config = dict(
    n_layer=16,
    n_head=6,
    activation='gelu',
    norm='layernorm',
    rope_base=10000.0,
    lr=0.000659,
    seq_len=1024,
    steps=7233,
)
MLP neurons of a small language model. Each row is named by its layer, matrix (up: input weights) and neuron, and shows model dimensions 160-255. Each number is 200 + 30 x the weight over its row's rms, rounded and kept within 0 to 999.
A block is one neuron, or neurons of one layer that tend to fire together. After each block is what it responds to, as a language model described it from the Wikipedia text at the highest values.

L12.up2,260,219,128,209,207,119,205,147,204,196,157,215,214,217,125,154,241,171,200,206,207,206,200,210,204,199,211,214,235,203,203,210,188,284,237,210,240,196,207,205,216,212,225,214,242,189,198,177,151,211,166,167,205,245,218,143,207,183,212,187,194,143,217,206,166,228,222,239,200,218,176,253,205,227,186,191,221,214,139,238,200,188,187,223,211,228,146,206,194,169,204,215,197,129,171,212
L12.up191,226,153,183,248,249,189,184,176,241,190,203,225,251,203,148,240,236,150,211,196,186,208,187,172,178,204,175,226,258,237,166,199,196,229,230,256,204,153,272,160,296,156,164,222,225,195,222,181,220,239,113,168,173,241,210,175,180,173,223,226,230,159,167,203,214,185,226,215,191,191,188,164,228,164,217,203,164,183,212,229,234,243,209,220,217,180,202,223,200,194,202,202,190,190,213,194
L12.up432,210,184,213,208,183,154,173,168,202,194,173,167,191,185,203,220,174,189,189,192,219,191,165,200,159,149,144,204,181,207,134,217,205,253,213,161,242,176,206,135,239,200,231,151,212,189,226,151,174,238,188,173,202,219,226,166,206,194,200,200,270,207,223,182,243,169,247,210,183,203,175,177,187,212,230,187,176,199,172,209,183,143,197,142,206,209,199,189,227,182,230,214,228,199,184,133
L12.up437,182,209,214,201,212,248,167,203,214,174,195,196,248,169,236,194,194,152,226,236,209,200,209,159,181,193,208,199,160,184,174,224,219,245,236,150,201,181,179,125,194,165,231,235,182,187,235,193,203,176,159,226,134,187,219,205,225,238,179,193,181,209,223,178,220,218,185,192,204,153,221,203,194,227,128,224,228,226,183,205,184,174,212,178,271,226,223,249,200,195,209,238,208,218,176,200
L12.up663,228,244,214,195,181,196,140,193,215,151,173,167,243,204,201,180,171,181,163,211,165,225,214,208,157,192,181,199,187,177,207,215,192,247,228,159,231,163,169,132,163,148,174,186,216,202,186,147,192,215,140,124,159,228,195,181,190,249,188,161,205,260,187,178,218,189,210,201,197,145,225,215,212,255,202,206,162,184,204,286,163,119,167,220,275,188,171,184,181,206,213,220,174,189,207,196
L12.up825,174,224,174,211,191,131,197,166,127,202,227,164,194,221,178,209,192,230,172,241,237,204,159,214,199,199,199,183,159,243,103,209,195,213,227,197,205,243,193,183,213,215,215,170,235,215,175,171,175,262,180,165,199,192,203,216,224,215,214,250,209,230,155,244,219,203,196,128,195,222,146,209,192,156,267,235,227,224,152,184,188,198,205,180,191,231,217,199,199,218,184,192,162,142,252,167
L12.up844,191,208,183,260,202,157,117,195,193,174,190,265,183,222,214,218,207,156,164,177,247,224,196,193,169,160,164,194,206,181,169,228,194,194,177,198,191,198,203,222,246,214,259,205,156,233,185,184,190,190,216,215,226,173,220,132,172,184,181,199,219,219,162,166,155,221,190,252,228,233,174,189,235,182,193,233,144,212,246,227,178,203,235,185,181,197,142,193,170,194,198,210,216,138,142,190
L12.up847,189,183,196,200,219,182,172,212,204,179,191,225,199,184,187,280,267,211,162,212,216,204,212,199,185,152,197,188,190,231,171,238,163,220,190,175,214,209,167,147,191,237,171,222,232,190,225,180,205,221,148,218,164,192,230,157,231,205,263,205,222,252,152,200,156,187,226,231,200,230,218,198,172,161,174,257,200,182,199,166,213,163,181,181,209,190,237,190,184,206,168,198,197,230,148,137
Description: Noun-phrase modifier words. Words and prefixes opening a noun phrase's modifier right after the, a or an, such as most, more, very, only, first, un-, non-, or a compound hyphen.

L12.up390,224,222,172,259,161,124,156,220,159,226,229,221,157,229,184,193,216,137,211,199,203,197,228,186,196,159,187,207,178,169,208,216,196,252,205,158,213,175,189,239,226,217,184,231,203,255,174,160,221,252,200,190,175,225,221,237,239,220,178,179,170,238,243,204,210,179,223,150,194,212,216,165,220,195,179,181,218,227,185,224,229,206,173,182,195,187,237,181,202,198,193,221,187,195,189,223
L12.up449,214,250,182,192,150,199,161,189,207,218,214,196,166,199,236,203,225,187,200,185,213,206,233,243,208,186,214,223,174,186,193,171,158,216,205,146,201,159,158,184,229,222,211,193,181,217,237,189,160,238,229,134,171,219,124,212,227,169,206,172,197,230,255,258,190,222,185,221,182,214,174,187,242,219,174,179,183,235,182,234,178,152,178,180,232,190,202,197,226,144,177,244,171,198,229,169
L12.up467,158,218,196,222,201,173,194,222,209,206,194,204,190,227,219,198,218,195,191,274,196,241,215,188,138,175,160,174,176,145,266,243,244,245,249,175,247,170,185,231,240,196,241,185,172,217,217,180,125,147,170,175,186,212,206,182,211,166,202,190,193,235,166,190,258,219,216,148,187,253,240,231,209,168,211,218,224,188,169,205,180,212,207,134,168,185,221,183,216,199,161,190,201,190,164,226
L12.up936,211,233,214,221,201,220,163,208,214,146,210,213,248,179,125,209,203,225,202,210,232,204,215,208,132,193,214,202,208,200,200,193,158,243,163,191,199,192,173,198,235,174,199,221,191,220,209,154,211,190,180,210,181,168,184,231,200,193,165,177,141,236,253,115,266,209,181,188,229,203,223,212,202,208,189,211,193,206,210,279,215,181,147,116,223,211,177,159,203,217,232,226,216,147,190,203
L12.up1042,214,203,256,242,162,188,151,191,183,182,234,162,192,236,216,184,205,194,240,212,178,205,191,238,234,192,204,211,181,228,203,175,178,195,200,191,170,196,180,137,214,139,254,176,246,201,155,174,154,226,223,221,143,218,224,233,240,157,212,193,233,194,160,189,274,184,200,185,203,238,164,138,195,159,215,215,238,193,184,251,233,189,123,162,253,237,176,189,202,204,223,209,210,197,211,123
L12.up1076,143,245,158,239,197,190,187,235,219,140,188,201,253,140,179,214,229,192,168,230,172,237,237,183,194,173,212,184,222,231,180,192,220,223,191,187,211,223,191,141,202,154,226,193,198,221,239,173,142,161,207,179,187,170,223,179,248,258,158,197,162,172,183,178,237,215,197,144,184,208,244,202,184,183,186,148,217,167,187,231,227,145,177,153,233,220,210,141,213,187,167,277,196,206,211,187
L12.up1403,168,218,217,151,208,215,204,250,178,201,172,191,247,228,243,192,229,206,265,210,169,197,212,179,202,219,196,229,234,187,162,210,175,195,270,208,241,243,238,112,215,166,218,210,202,156,205,205,184,174,191,150,204,229,252,147,162,282,213,220,154,161,233,186,208,177,201,220,184,201,187,199,192,164,159,262,206,204,129,194,216,204,241,196,211,220,198,197,248,188,209,201,179,206,181,142
L12.up1505,174,256,219,251,161,221,212,232,175,154,149,195,215,160,199,161,261,190,166,191,252,219,235,207,195,192,173,171,227,174,219,179,210,252,269,180,171,197,196,179,225,188,240,165,235,199,247,203,159,172,253,129,183,212,195,214,238,185,207,227,222,171,237,170,238,187,202,204,229,216,134,150,220,207,195,174,208,210,185,181,231,168,180,210,171,210,202,217,205,176,225,175,180,196,137,154
Description: Wikipedia heading closers. Closing == or === marks that end Wikipedia section headings such as History, Early life and Personal life; more weakly, word-piece fragments inside long words (mon, the, on).

L4.up212,160,174,171,228,171,210,179,208,181,162,196,184,179,156,217,195,204,187,167,201,174,193,222,154,185,214,206,212,210,230,205,176,228,165,189,218,202,138,167,220,227,161,232,183,206,177,191,204,147,193,217,213,229,177,204,206,245,175,194,184,222,202,213,213,219,199,268,226,247,219,174,235,185,221,227,149,202,170,209,203,217,203,132,175,184,204,217,158,209,180,203,171,209,163,157,136
L4.up264,186,177,197,210,143,173,146,257,187,164,213,196,195,190,192,191,211,122,203,218,257,171,241,187,173,177,126,186,221,189,222,210,203,208,266,209,258,196,186,202,226,192,204,214,207,178,217,195,163,187,186,197,198,226,219,197,240,216,195,147,199,218,210,164,244,221,247,216,220,231,181,167,198,182,221,178,237,210,187,216,229,173,131,161,193,229,208,158,182,176,206,182,213,201,159,143
L4.up761,219,198,229,216,149,231,208,132,187,131,199,171,233,195,235,187,248,214,231,203,185,218,210,198,187,175,191,189,198,177,196,186,168,143,219,238,190,154,168,187,206,171,211,212,230,190,214,156,189,145,190,179,217,239,200,180,208,173,187,209,232,183,212,215,300,216,246,259,205,203,148,203,207,206,248,156,262,197,190,196,241,181,198,216,218,239,229,155,165,200,226,179,218,187,153,119
L4.up1188,184,183,170,180,168,243,169,178,194,170,175,175,241,188,195,165,255,174,165,201,233,238,224,172,194,160,207,169,225,195,189,178,200,238,215,239,203,196,198,219,227,189,212,254,213,231,217,227,175,156,189,146,156,209,193,218,242,173,205,147,201,188,188,222,183,220,221,212,244,252,164,193,252,232,217,194,199,218,219,220,216,167,145,160,213,234,219,162,218,210,210,177,201,130,180,151
Description: Wiki heading markup. Equals-sign markers (==, ===, ====) opening or closing Wikipedia section headings like "== History ==" or "===Decline===", plus occasional table-row pipes.

L8.up766,192,194,183,215,151,176,185,176,147,177,260,198,245,157,171,183,175,179,274,163,212,222,266,180,221,235,190,196,245,242,184,188,210,216,172,200,209,231,254,182,215,192,220,245,224,200,246,174,229,216,217,196,253,202,197,185,227,222,205,214,240,211,233,214,199,161,239,163,163,203,185,184,224,231,167,236,224,194,166,167,234,239,193,200,216,216,207,197,201,208,189,199,160,204,197,200
L8.up1163,177,219,202,250,181,202,176,210,209,135,245,200,165,226,202,223,203,173,204,208,187,232,216,176,210,206,176,239,238,235,208,196,223,194,224,176,196,181,161,208,213,219,207,180,242,201,176,208,153,191,185,167,207,264,215,169,204,209,221,186,182,203,214,224,163,140,264,201,172,183,242,142,220,199,224,195,173,150,211,180,224,160,202,247,208,172,188,107,214,174,179,272,181,209,170,191
Description: Institutional names and heading ends. Mainly the "of" inside official institution names (National Register of, Ministry of, Department of), plus the closing == or === of Wikipedia section headings.

L4.up838,249,218,237,208,164,211,197,184,200,179,233,235,235,161,203,169,206,149,192,253,251,240,204,217,196,167,249,204,157,177,166,146,149,239,258,181,234,209,182,216,218,197,203,176,183,222,171,174,182,180,170,207,220,247,210,204,244,222,176,216,208,157,207,234,217,251,203,272,197,209,197,240,227,185,196,214,200,236,150,197,242,223,228,221,189,188,179,190,158,218,242,173,211,199,191,187
L4.up976,163,259,214,228,196,211,169,211,139,204,236,219,225,186,182,179,198,156,167,210,210,218,199,181,182,198,231,206,211,242,149,196,168,187,222,212,204,152,184,191,247,123,183,206,178,209,194,212,161,220,156,178,190,227,249,141,223,243,159,246,192,178,150,229,202,217,235,240,220,196,169,227,281,208,160,220,218,173,191,198,206,169,241,156,147,225,193,220,218,160,160,170,210,213,152,230
L4.up1091,206,165,181,198,190,235,187,203,165,255,237,192,196,189,161,215,286,123,235,190,213,197,191,194,183,207,225,159,197,232,161,182,170,249,173,235,186,223,143,140,136,174,211,196,210,216,182,154,144,186,176,175,171,166,179,180,205,177,223,217,159,203,162,156,220,170,137,169,152,174,249,223,221,184,226,184,265,231,156,190,181,171,232,252,211,210,197,208,285,184,209,165,153,183,156,206
L4.up1493,237,220,160,223,128,194,187,230,184,181,222,221,229,203,253,157,240,180,182,192,195,165,201,201,214,238,160,221,264,211,168,235,190,181,243,209,214,273,178,204,285,149,194,191,182,203,181,157,183,182,162,206,238,206,227,208,208,183,183,218,173,211,173,200,202,218,213,254,259,201,183,216,166,226,210,195,251,224,204,186,290,222,209,172,195,250,191,180,215,169,232,229,204,268,201,193
Description: Determiner before noun phrase. Determiners that open a noun phrase, strongest for "no" after "there is/was" or "had" (no survivors, no evidence), weaker for an, a, its, several, another, and for "of".

L8.up550,141,229,188,234,188,146,199,193,160,235,217,226,217,180,208,201,212,165,169,221,201,186,186,200,245,182,157,210,184,161,198,205,194,219,196,189,190,192,238,185,192,212,199,223,151,234,183,202,176,183,204,239,224,207,184,154,252,262,205,160,254,171,227,183,221,210,202,210,228,193,188,135,177,133,211,215,245,243,179,215,171,221,166,188,288,223,192,156,237,210,222,230,191,165,160,206
L8.up675,201,213,192,177,208,196,169,209,165,192,225,223,214,174,180,125,156,208,170,216,186,172,229,186,198,211,166,189,196,195,204,223,206,205,184,207,191,163,139,229,245,187,190,161,158,199,175,182,192,194,215,192,215,194,183,186,182,246,161,190,221,178,222,211,241,185,175,227,236,245,175,216,240,198,232,182,259,186,137,223,197,177,191,204,217,203,252,206,179,203,157,206,211,189,195,209
Description: Between stacked adjectives. Commas or "and" between two adjectives before a noun (dirty, street-gutter; biggest and most; narrow, sharp); weaker on mid-number digits, hyphens and abbreviation periods.